{
  "d_model": 640,
  "d_mlp": 1728,
  "norm_place": "pre",
  "rope_fraction": 1.0,
  "parallel_block": false,
  "init_std_qkv": 0.0167,
  "init_std_down": 0.00228,
  "seq_len": 2048
}
MLP neurons of a small language model. Each row is named by its layer, matrix (down: output weights) and neuron, and shows model dimensions 16-143. Each number is 128 + 32 x the weight over its row's rms, rounded and kept within 0 to 255. Numbers have three digits each. A neuron's up and down rows have the sign that makes its largest values positive.
A block is one neuron, or neurons of one layer that tend to fire together. After each block is what it responds to, as a language model described it from the Wikipedia text at the highest values.

L7.down315:091139096088183118150129091152082188154130137124084061114134076113052161125143088078089178047095098088127153134115145086140140137098164123109113050070145065123198111159087109144122131149109106103121151059162137116145113125179134101090085159147114142100156141121107094152183102124154134087111156112119105128140137096063126107171138113147116087172101118068119045133079148059126104126082
L7.down381:090179106166105069138077158113072148150136143177108128120116124116081204118107135107110147027117127104105164137130125130178129102141125111024144103096103136132085097157091115157127158167156143100139094165110169127136177103113146154149134168112115110133085159105163103101106096091167094123181154150102118144128075069106117125136150086172051081129087112139162132112111092085133168090198
L7.down457:112168157102086163146077107155159104160068186114122116123101187105132125126116139111186191145133139072121102160151167121164133122099185124044147126086129113110122123141114090098135090097087157096091115090122085086165141119072123151110078096110131168174155125160167111138115153128119152073146163080126097088108083090087122154147130147128120112118093153159076159149066136068152192115113
L7.down644:101098139098133125133138183107132169119109124147149127103064201095187197185078124153122153059135111100195142127165168157157135131174154089132098219085169157115109132113110070099109077114119153178131128058126094134074131083119126129119107189102122164167119123106107118077148130075138098139128175109177140124170129130148121142153119051135130140098088140150116100124179066157171150168091
Responds to: Pre-verb subject slot

L3.down247:099132154135115121171148169120137098115144120081124112110093148177115121114172140117123086123130112203162097131138125108144186131199148048122163098129132161083113135162184109125140156126085076164112183108124193125135102114129111132127148178087103150111129108124144155066139102133124199124126127163121095060112162145094129172145159138129086132116174135086150134106093085109125143155115
L3.down316:170099153140135165169123110106169136153163182134117159185138136197120153157166168135164157186131156137090104120130100131140115161168132157170096147107126172097128172134110117129109091132122139141140162094136157119108138169124140103125156091100148161182106085133142164085119130090160114072142146176146126134107143075104172126062085109162132144111104124137192095135135111151189161142151
L3.down680:139136168159165136121161088094103147086087166141195122120132132132108110127103114166127074123140141094189095131143181188124175161111104094137099190132109097126095077096099076167138152176164111095117107146114159159099139137118156091105157110139130204089103100177164126073153121141169072161175163192143128140147140144053084178166142141140171156103144134117063093151158108149168131140153
L3.down1576:189141096121093089096092145113153061093105079113161166157094106105156104114147084126116102000113145170192107133113142162144102158082138187150164151143092129157087135144197137168154120131121173176179138040110129075140134100113129179160112069177147202135167168107113098077148139156156128144168096191135144166147104103129115151117137134111142086098121116121166107117114154129107102153107
Responds to: Sentence-opening adverbial endings

L7.down231:134090078076121144113104107130088148145128193095127175128116058132122178119164090094172172070077165111123085139086150156154097077152115096136121131139112124122123165120134089150137119117105125111105067172165117092089070095119180140146107165175136192119097104112125222170099100141146118123134165172155110061133133160142173141121127103147123175134083124147144153161128090141168156187111
L7.down260:137138103139169163106103135105105107149136137130157169133133090130119140089194096168108137120146125073127075103096127145140134097108156158161117098114081169107166111106166108089211117214090103151147123099125122079137124134053133110119133072177131185078130125087221111161125105162154162061134133190081173126072100126128106086133125106051068114122082154117092077114088157050141147133154
L7.down372:125092100134082128101077178105084134144165173056095154132139100103135116133105194123135123112079163133148135114154116089149140109140164136084143188087102089124157140180123124161173130093115093086153090107151150077133150187107132181153100139132124134084181140065111180134124154160191111145156155149100140127194109102093114159139079091098064192128153049170116177160094094148172166121117
L7.down1691:113107083099102129103149158168143125101076193140128138075168190102107143120053143142114155075075104125105159140127084115117125054162183165109130140136120090097041110137168094095145066084051181142107100196092144133156148100099119136078108121089138117104133136115134114150141197132160142133183127065145133172153143125133148097121176135101134084137184104119118156097069154121207120083157
Responds to: Abstract noun endings

L7.down857:074119094173061115208111168135122133094155087142167145150065136087149076096114053135105107000148187117149122100137117127106075132168093107171132129120193158129136157091192161138180175122168136157156105019152176091113091119117084147143094132083079112084137103152133148157186110126210105162157164088088096098190142138118099138159120128167102115061127102066152125151124139166096174128149
L7.down1404:090129138106098161157049166095124136127155119112127140087065134125162062099139189159141107059102104096088122125128148157137098166173150159119093121119088115075132167152165079099151159067167157162110122040103128103120147079127100142158131162080180063103057109153139165118163121196148102154139091128183134133139084092137096157157121075155068149112115100090100152138168093145114118122142
L7.down1470:093150111151122166155121105114115171115142207115183135106141118144144104146160158100115110163148114192100130059161099119166142153088177118101136111123101149158171156123164149150122112098192140164124141191159143140068175138128144093145137111102096135090136126076183104111153064163156118109102135104131135138123154071116160101190142116179133116170143109111119055084106109163159084094140
L7.down1701:134161126089148182119046131148081096146067139154132145093151132124129129206111200149140133081117115125127129159100155102139196089099157143122182120095129150127131142153164140180152077108079159177108143141155106134121190160118071122141112111126102135101129123113118078144130108120139137156089113141096041115129151149092123091110098140118126089089131155133162164130114111127119147145129
Responds to: Mid-word capital fragments

L7.down116:178146165109098110125137066122123049159092083135131140110153167126129125076161146104120167185106083072142133135110151123185095130153107097207093146061178127129133089044130198109093103119130114151132182236114132132123120179080138140125117098148130124120113129104137095108101140153143132118177141094136114063151183112085171166227115123131134116176139086139062107122125136107102118149112
L7.down334:187200161105082132152127182104126114189054117146123161166142099120148099122153115145190122138086183089170059128133108157156147172145130096087127167133137110095138134205127134163157142163179102096079144171163132092126104104171111167103184092159084157118129120144120115177136142172078126084107042156120113129141131082148127123142141128132190158127083091129131103072030118084105174124135
L7.down845:110078151097058142165075128133112139105129137099149132142131154070141123168146150101118140053142141146168149101043098116132077144100143185124163126063150139108120146066142123138179126135142093094140155077103089131155126165063169145134153169122106171185097181175165134115151085165016129125109089098121122153190118110161155171169157146122174140096096085171142101080121121116166087169121
L7.down877:137176119082139137140121150149087102132113156123094160109119136089111072142118186153132062000065143116110135089192097109131059109104121153097150146153123123100130224092122093116094115092106128106206077128172144157138131203098144096060141169177166138122056131176070112125147090128098126088125107155079136101122185133142147118075105123098143137145152144148109161049130105123120131169116
Responds to: Digits inside large numbers

L2.down458:147068167160106099131065171156137147102174117104105146137137145130117095138092139130121154132153085126109142084144141117161155111095173097117109134143149155122131095105161170117188149104064151088202138143115141141099080086152082126054130131127111122141131169179095118132138187174152096096167108125076178123176125147118149102106137075181150091125149115186104159153106110142102137155106
Responds to: Final digits of numbers

L3.down827:125112171135138122163166151099093107112107159156122130079167156176169125158102090085182168050144150184195101136104134111084107102116147137110132137107129154127149177157122099178115129114175158116171131052158091109125065098167155117158119124102184108157117099165168150091134131099147137125133119167112138082114097113125144124090157123179072128072158137111139140035099121110099174146065
L3.down1017:112093133165133052103146064133116148045161096143144132101142143119107104103146125118105086023171085159103143163116114150133136185137132134182137075160138183146173144146197122142178170166123124159084161112089126097098154120088160107143145163124082160139138127107126117113082121106121135164074157075100110124129149161191125099165166106098110186117148141129158106154104126123153147138140
L3.down1164:103111112117103141138100100161094144133138129135080110107165120180147077159123106115126109000144165147139107058152134166097123110118134135138133103138151155090139120082115090123125152121126153114169115104128150155133084112093081128190105139101121156131113174061153126106122106074105132190192089132136165116157150104136161142117144148142078120142190127124104160173104132148148113130075
L3.down1568:117134114113142099156087074146084097122107099063149134106110160139121180127126102171124123000112130178134111100110133095169073116090147135123136132177129135151161111131170081133130160138140123156124145094155123150077079093120108103097144096160124150110111144135054174109082175137122116113154183125098070127121086119087157156141141121082064092178168121078117110107113181129075130153144
Responds to: Support, aid and military terms

L3.down159:134111115120113131127071126096097129087102161096170083113175058129134144108176144158136143083141131141179130055142152153174131127148147147181134166147125151138090139113143087101150112164127079133177104150120175066126170195077147166101212151122157117088100136103128133108161116153156132169156125103114076124115101152093125163130157086163153106082140120125130144186100099043123169141085
L3.down552:142080131102120122155111109155135128150133138136154136129145140109134144126136151099147098108108167154141142082113095071064085108087163136142082143102120158141111102096108111117153110154087151158114089114127176117152150120106158194134122101071121193067165103156150094085078137169137197104116038089118073160114066072156182098093112048145139138082117090131159143174106155086177169153152
L3.down733:153118106119099116115050129110101096088184163135123067143110079132113114136132131151148128037160137153151093057175092149168165126149171090143158133134132074129081089117165143080140151173123106097104106111147155157103083152132205069143177134110098106171135078119161128136060060133134120153137127091129107153110147140092128141142087131129171129090162078083133144094070092116139166085138
L3.down1647:131112135171193150115081161158167134104174091133151147144129144140123121101130111192130100092131134162146160098075213169123132129172173178129094158143161125101173094159166124179142089166160099162118098111141113087104144194144123069154128083180160142137130148145151077188109090187186106143125122099108152124138180155171194143157154091087175155129153104175146102139136141124151127134129
Responds to: Conflict and event nouns

L3.down182:133137134150133157144125084136101104131124112191092081151169173148143145027077104102122125000107142092079143130097109104132129143110186096098101143107108120115108141116133183157159082156143081103245117105080167137111184117147161172081155183105148152157145199108091070161156113157108160165138122157175109127122140112183079115167062183135088142164145119122165127181143201107099111197115
L3.down559:171124054072129072079105115131177154129122108149171130161118142130121154123133139121161076243074110125137192123135088129085142136047135156123171129177174125126133089108074151070100089148090134143052137150167120129089156187083135119133125135123147125133112140114113131073145136104093130108104119102139099132180129140110116122143093043095107099071189131145109154150118181124081146125157
L3.down641:102151165109140092114101129072091134175110143166112139107100115147162156128115074183142132128118134098202116129067104141148174101071137063126105077134123140163138179068149076132133133131051154141077144073141208093150126162166126124155197088105144135132125107186157124116114211143138105125121120134135125172113137134141118100126191131118098121190113161182178144105101149133106156069133
L3.down1001:141152140156147140116105134176087167116131156172110165117133081119148155099106063147159143170081052169128182094119134117135136146115108079144164141160147170135103130072122107151095092124170136117133128163071188160059157147137149188094162105196169130128141137139096138159084118144079147108146137116090147116101107106126106113111131160146183112085133133138136135193101074146118154125147
Responds to: Word-piece after To/O, passive was

L7.down99:201118125049099174135152142125143171150144070148151145114152118158135160106148091105135127090091126171168143171165181111166118160042183146136170174150129136128127119171123163165185108110132195224186169138116130078077169102075136132144156152111132051157134176151179131126126120106099171097142132116154109160088110108150107114128088114121221085113095176175157129129106125159158130138103
L7.down496:082129119167167054099111123083109124107149184125163124099095084126068092161144177113127132179113178140155131136139122130145012130138121136133056134126087089120136108102168169186128128066146117215057080136137099086178139155113099075116167144077067169139086147155124138134151193127119206129160122113121200157157141165197131149131156164146136115138150157073080095131192104091148183115087
L7.down894:144114170115112110154115117135086130183185124151095168142127162126075087099094165158121137102100105164106154082093087107087144132125106189098120135114137098119159159167125179070103082142167167129097087140128096147124108177096119126147171060153125098116140128131096139189168092078171086130134184098134132157121045106174183123140159126153121146158123121150174081143177099139155163184078
L7.down1310:142136164140180181114107120131127120124120147131171123166080138096110110103117106152134113000100083166113132116091163119136110192127086172133113155140113131140163082164121118096155126155107177173204145226135117132177201153170095093111180172130152109155199139098140098114112142123133120112141193167178156165108119109161132159155082090125133111187138139116104097130180089113123118133112
Responds to: Passive past participles

L2.down152:163112143152152158156155105117114107120147117139138172117128112093130085125097147148150153096156112097163115078001108167105207174135094158163106147094041176137131118179154111025126113114129144207091191108097142130140116082208144137183075155141186184155164139108124196112147159182122103115129049089084212162099125169134181131159100099133219140134162154061134144082080113141123137142150
Responds to: Mid-word pieces in lists

L3.down206:133127148143150113127136099121083135183115131156141073158115122130142163226092158128145126242166098097118172140127158103143173165149148153084147151122148119154134140138141040091072167070112163118129169156144148121159109103064150187137107162113177122179195109182150058102139133119141087092164161129091171145168142107079133177181119179159105107169070051167100126177116114149169138108129
L3.down982:121133120116090174132114068135194127138150120139107057112136065127097116166168147096145079121092078128156138091138141120177119138130051105134141118110121092148178166122201080107129087156099116114110165138132097114166096100132118125129097175145109106126126181164190069202136124088161083122100117076073096130173131110126172153106099107152106083079107141150125108157127120192124113085143
L3.down1503:094145095114156149156117102142128121106105099127123124152131120135077110161130121147131196085177177088153152092142124154053153125105132091091153130126172091117130113119070085165140144175137119188168125044103132181133134120132142142126084149142143109121151083185093095120095124083103126139132093088126097115095132142101093057104127131133054082092120161146187084147166144128073126127141
L3.down1504:120127123125075155137060141093078148180214091156132089151172086095155106131141082136049148186147134125078136110093103110107143078160124140132176131119169111166127146120107090140130101085116118220138114153159126150057157131098150223162089089176155169158102174109120164098096140095090154161116122140158159046152152100125169112140167146170099150152095129145132154119189215162105089114091
Responds to: Relative clause openers

L2.down1250:133113144131112160122170096125131103128171119156114186119161130162151145082125145202113090047113115087094177121156174141133149191111112159070092105086183154138109148123127151180150099140130149151172082075137116136097134098085122137129112183135128096134101129148148105098159106138146091101145094199125182102106154083127125139094185122178151100077113166180099103150174150123148186082066
Responds to: Adverbs before verbs

L3.down565:125170162137138108148154161118081140190132115150167145117161164099086120118117120153085108000148129164146193137137100167084141167103115131130181132133137115126117075136162196136143171160087136138127104080110117113121113104152130125114093125143160145157131096133165157086115110131123104089113136110058129142148125140163070097105159153124100159135121125142147108081112156158126056141138
L3.down579:149129132097149104115113121127166112125128093082154150126168136114126171119102136143119126079136157193088109102158145115161137169125163134086152070135126098074140141118046153126102120168125152130175140160067139145140105115177112114128149128141133166150071085168148137130169125075112123122107170171131081170097104198135112142091139150110085150108164134122162098111163134081191075212119
L3.down775:142116067138130104152136166199105136153124150183096127069084087113106084156120138165102192013157134117115139138069059091125105171164074108043134133103187126128129112125142064139113106087104135135151148081115137133129100112156083160122136129087145165091135146129123172143142114130123069127142126157079137148103120121120064121153143148121125087089102111130140161116149102130144163140118
L3.down783:166131084155106146177110098138107146137153117136116116061101117142091056125140162130188139043116155175145106094133140185189153133099147139130134100158105124171097173099112091099178140106094124176175163122132065121136094105145114130133092111148073147123102177135136127109125085141137209155123114136136146116123140117115069110180181187161104137137076116153083083141119161087163121113072
Responds to: Digits inside quantities

L7.down60:091163159121076085085130059129165090148137103123063167128171110147127116134174165152078130157124190123173109142134157098169106128074126144093092191066139150093155136121158127135166128160139123077090098165119115169144099145172094121171161175142088073097111092116185119094066100144113184127073123122093171152132140123160177168100099133166076175126090150108152108126121101107104141123118
L7.down78:104126094150131114084069122154121121168150136166108175130078095086136138139169107078082182141130091155133133156130103099155099088110140110167184067146151126144092103114100132112087066164062144136139153229175102136137079179146164136126177142138131070137101175139131162121150182152116146146107099170131163136141131103255096139079146140096099116116147131113145168105103185089117159169144
L7.down1296:194117062058117202071140128103164127181108138131132181118159144109126156120149144172104100049100172156132095193141128154162113096169106165114099155133182149185171164089130172106151100198063146136111127145127149089117137100109113160122142127132173138076123095154098104086178109088127103089145093135109122137128189090085158104147140072130079090090143106098112161137077121100061142135165
L7.down1373:175117131174147134141121125177157077199097146183157154155132139118083164105083128156124117229064077136165125086118147097143088167129121116165121136106139081099121142145146121072112159118164133130143107112146099102195151126159075095077154171134108119118149169141185091161127144137139092152111123098128123116141156094133114181155159164117160086164154120088102049067144117132077100155162
Responds to: Word-initial "out" prefix

L7.down66:092101063122104148171097136059085178091149132097098096149111128125166081023139149113076178088196196127156171098137113114127069126141161181047127192080128093166108102180111113136144155127152108141181109117123128117112129087150160211121116165153089177123114161105141096119107131124117143120075133077177122118131148143132131179134129094111118147144079165095147129115127128121135122126134
L7.down623:192102140116093067167151105114111147125130100106185131132115147127139126101052158171125131142099125081133119139142140089151102157137150113099107121139076106110152121124131106096158148072104115110204113179101126129152075138172160140059142092149187159138120108138151056164175140100142094156128190160134135101085122134146111120139108117071167118103144052096148105159139119184128146142116
L7.down1062:173173134139192203082107125123159082106084115222204102099144127085090102145125111214111138146122092112138121106092130079126112117146127157054150154197087066139128093153105162175121133231049175092139124161102123121122173065151154100079116097138187117127146076144168110105102128166105076077171118142178122110118155085150069102103142142121114128081095160153124123117147121143091137139141
L7.down1435:116133126185098135089194116124194129143137113186192116146164156116196107038183084182165038083124173126156107104088153110114136158103113112074085114126139130082089085098116130110190117169069097122191179129120113181188148149135096113083134116111166114091141149145065074143145146126083141138133124150108120140115149113104145150166050173109104130158152132100124131127176109146114172112210
Responds to: Be verbs after subjects

L2.down1142:128141108151125169141177176064093073094131133117208179112144111133123098167088090113143144000132128167153108108130117141116095148086117171108144186086105076081109093100097094150164177127143112097141096062144131156149088107168145217169128095085119137077128158123152110103183160169133141102135095116141093098075173133143109100116092136182110104104130129120095111127126156150070113133159
Responds to: Capital-letter abbreviation pieces

L3.down349:077106176115105133100148069156171086140159148098108151074131126146130057123132139158102162000096106115079097188127124160058105162119172134149162153153162097168100081112118156089116150126121084150113111109168136172112148097099164139156113149151107209087133111183118150120163106107140177112155095145169099172127098204187139125128141121095129150188145152147110106156138149103081143066155
L3.down954:130165164136094142119129149130110106105157144144145102132119105126130112142218126124177140143118103084113118150171077132120100167160106106154101146129089116073112092120141145123113107180126114131149120126142147105137099142123131086168110153151105185127127109068129167172167131094161130154165083102091120131153113142198144080099118148175119109148159174145127094126129140096106143126172
L3.down1340:208097086133112119221186117133178092116093138135118161142088163163202077148158130133149119084151206137156118086091191156101164099113172104169143097100124154111085084051158123040161122114174163174107162120152095156172151161116126132127118174173145121124121155123169152168094141102121081106125173131164128138110162130167151126156143153145133166120164181104101144137117201095140078126147
L3.down1396:087032081167103083133170107116094090142106169186135103138166171135112135127117094109142183192067113186137148119112097102145087101122199068099109134166142162189107183184125109114160137127151105139146133137167113071107118160167131077120158145140117099110108127133104117162117055090136141118098148145137104167104159143115161139104145113096149175095095095205122133098172059090087113115081
Responds to: Word-completing suffix tokens

L2.down1415:092128127131198099135125168117148151066115179069181112088163118131147131092095122072092143051189102183114168069141116073138144140096107120109161103107136130149109119183156112089123176109152083122123132076156158127148093136151083142121151152130126148169154174137168182097153127111117078161132118078164115158212137113129074110148123183138082113131184121124103136113148141171142142160111
Responds to: Word-internal fragments and joining dashes

L2.down1416:105173065119177130121120128174084099065184179153083097127093129152092177102151132164120137108153150168149110125124076125139078074090120079148103074163077132092130139117156115133136123208114145094152130117132078101127096110140163221085144077145111189087175132124151184173116107154182178106218098159103129111128150092098118100124167129131091053085147156092129142147043202061157180150127
Responds to: Battles and violent events

L2.down667:162105112122098168106163118151132139082052093123129098091134082169156110209096102102105122150130116113107150108125093090189139121125118105078187135094080110127142137082155112120076114148157180115097105149145065139115067121115160120141125120148099149167129143148127099120159058123121111123145117116098167144159168124092140115096167130200103096130099084133097159119151192166197116106131
Responds to: Relative clause openers

L3.down387:194131200133112085113145169112150159151143173172074082110142129084054154109121165097178105117172171145108160090155155105174000084117142106122130052138097112088102122188153130147095190136105106136137082087174109186086142176147149131150152121106121156111110125161117152066106135149131072153126101131053084131141128073143111084097063087119087156126105098108070175137113092121120140152098
L3.down927:111136115118163113149162150135067144121151128112134184142115076090144168125139129155086134161145136184051154175136135113127131146154149142080124179153104097127104127055122114122105121161086164109121120189086070173113101124148099101118201156153117126096144121128119200156147180216150103110128137197160111128087140129075125149129104156101101111140203089122119122112109138124105123151123
L3.down1171:135159106112133147108162073095182131148080071120124158146117095135117125175175119146156135210124093128122099202069162166133196122119119118136196026129113065144163139054135095146114086144112088144100136123108150142180187123116114169148123153131104108157128108131192099111091159143132177112106129075110146180160149156166146124131139103179119168096101130132181121114144153137075117081145
L3.down1289:157180138152075156174118118123128154156113138086170040127120103117174098182098176151117081070136105186112180134151135131162148184198157213138074123120140121138108105128137138138097124132102167180183105108164070162038144123112163140100119195123143127133119130104138126139146132149135064150117149163122132177146140141161117162150164108080121105105152133099150112132169162114092164155149
Responds to: Compound-word hyphen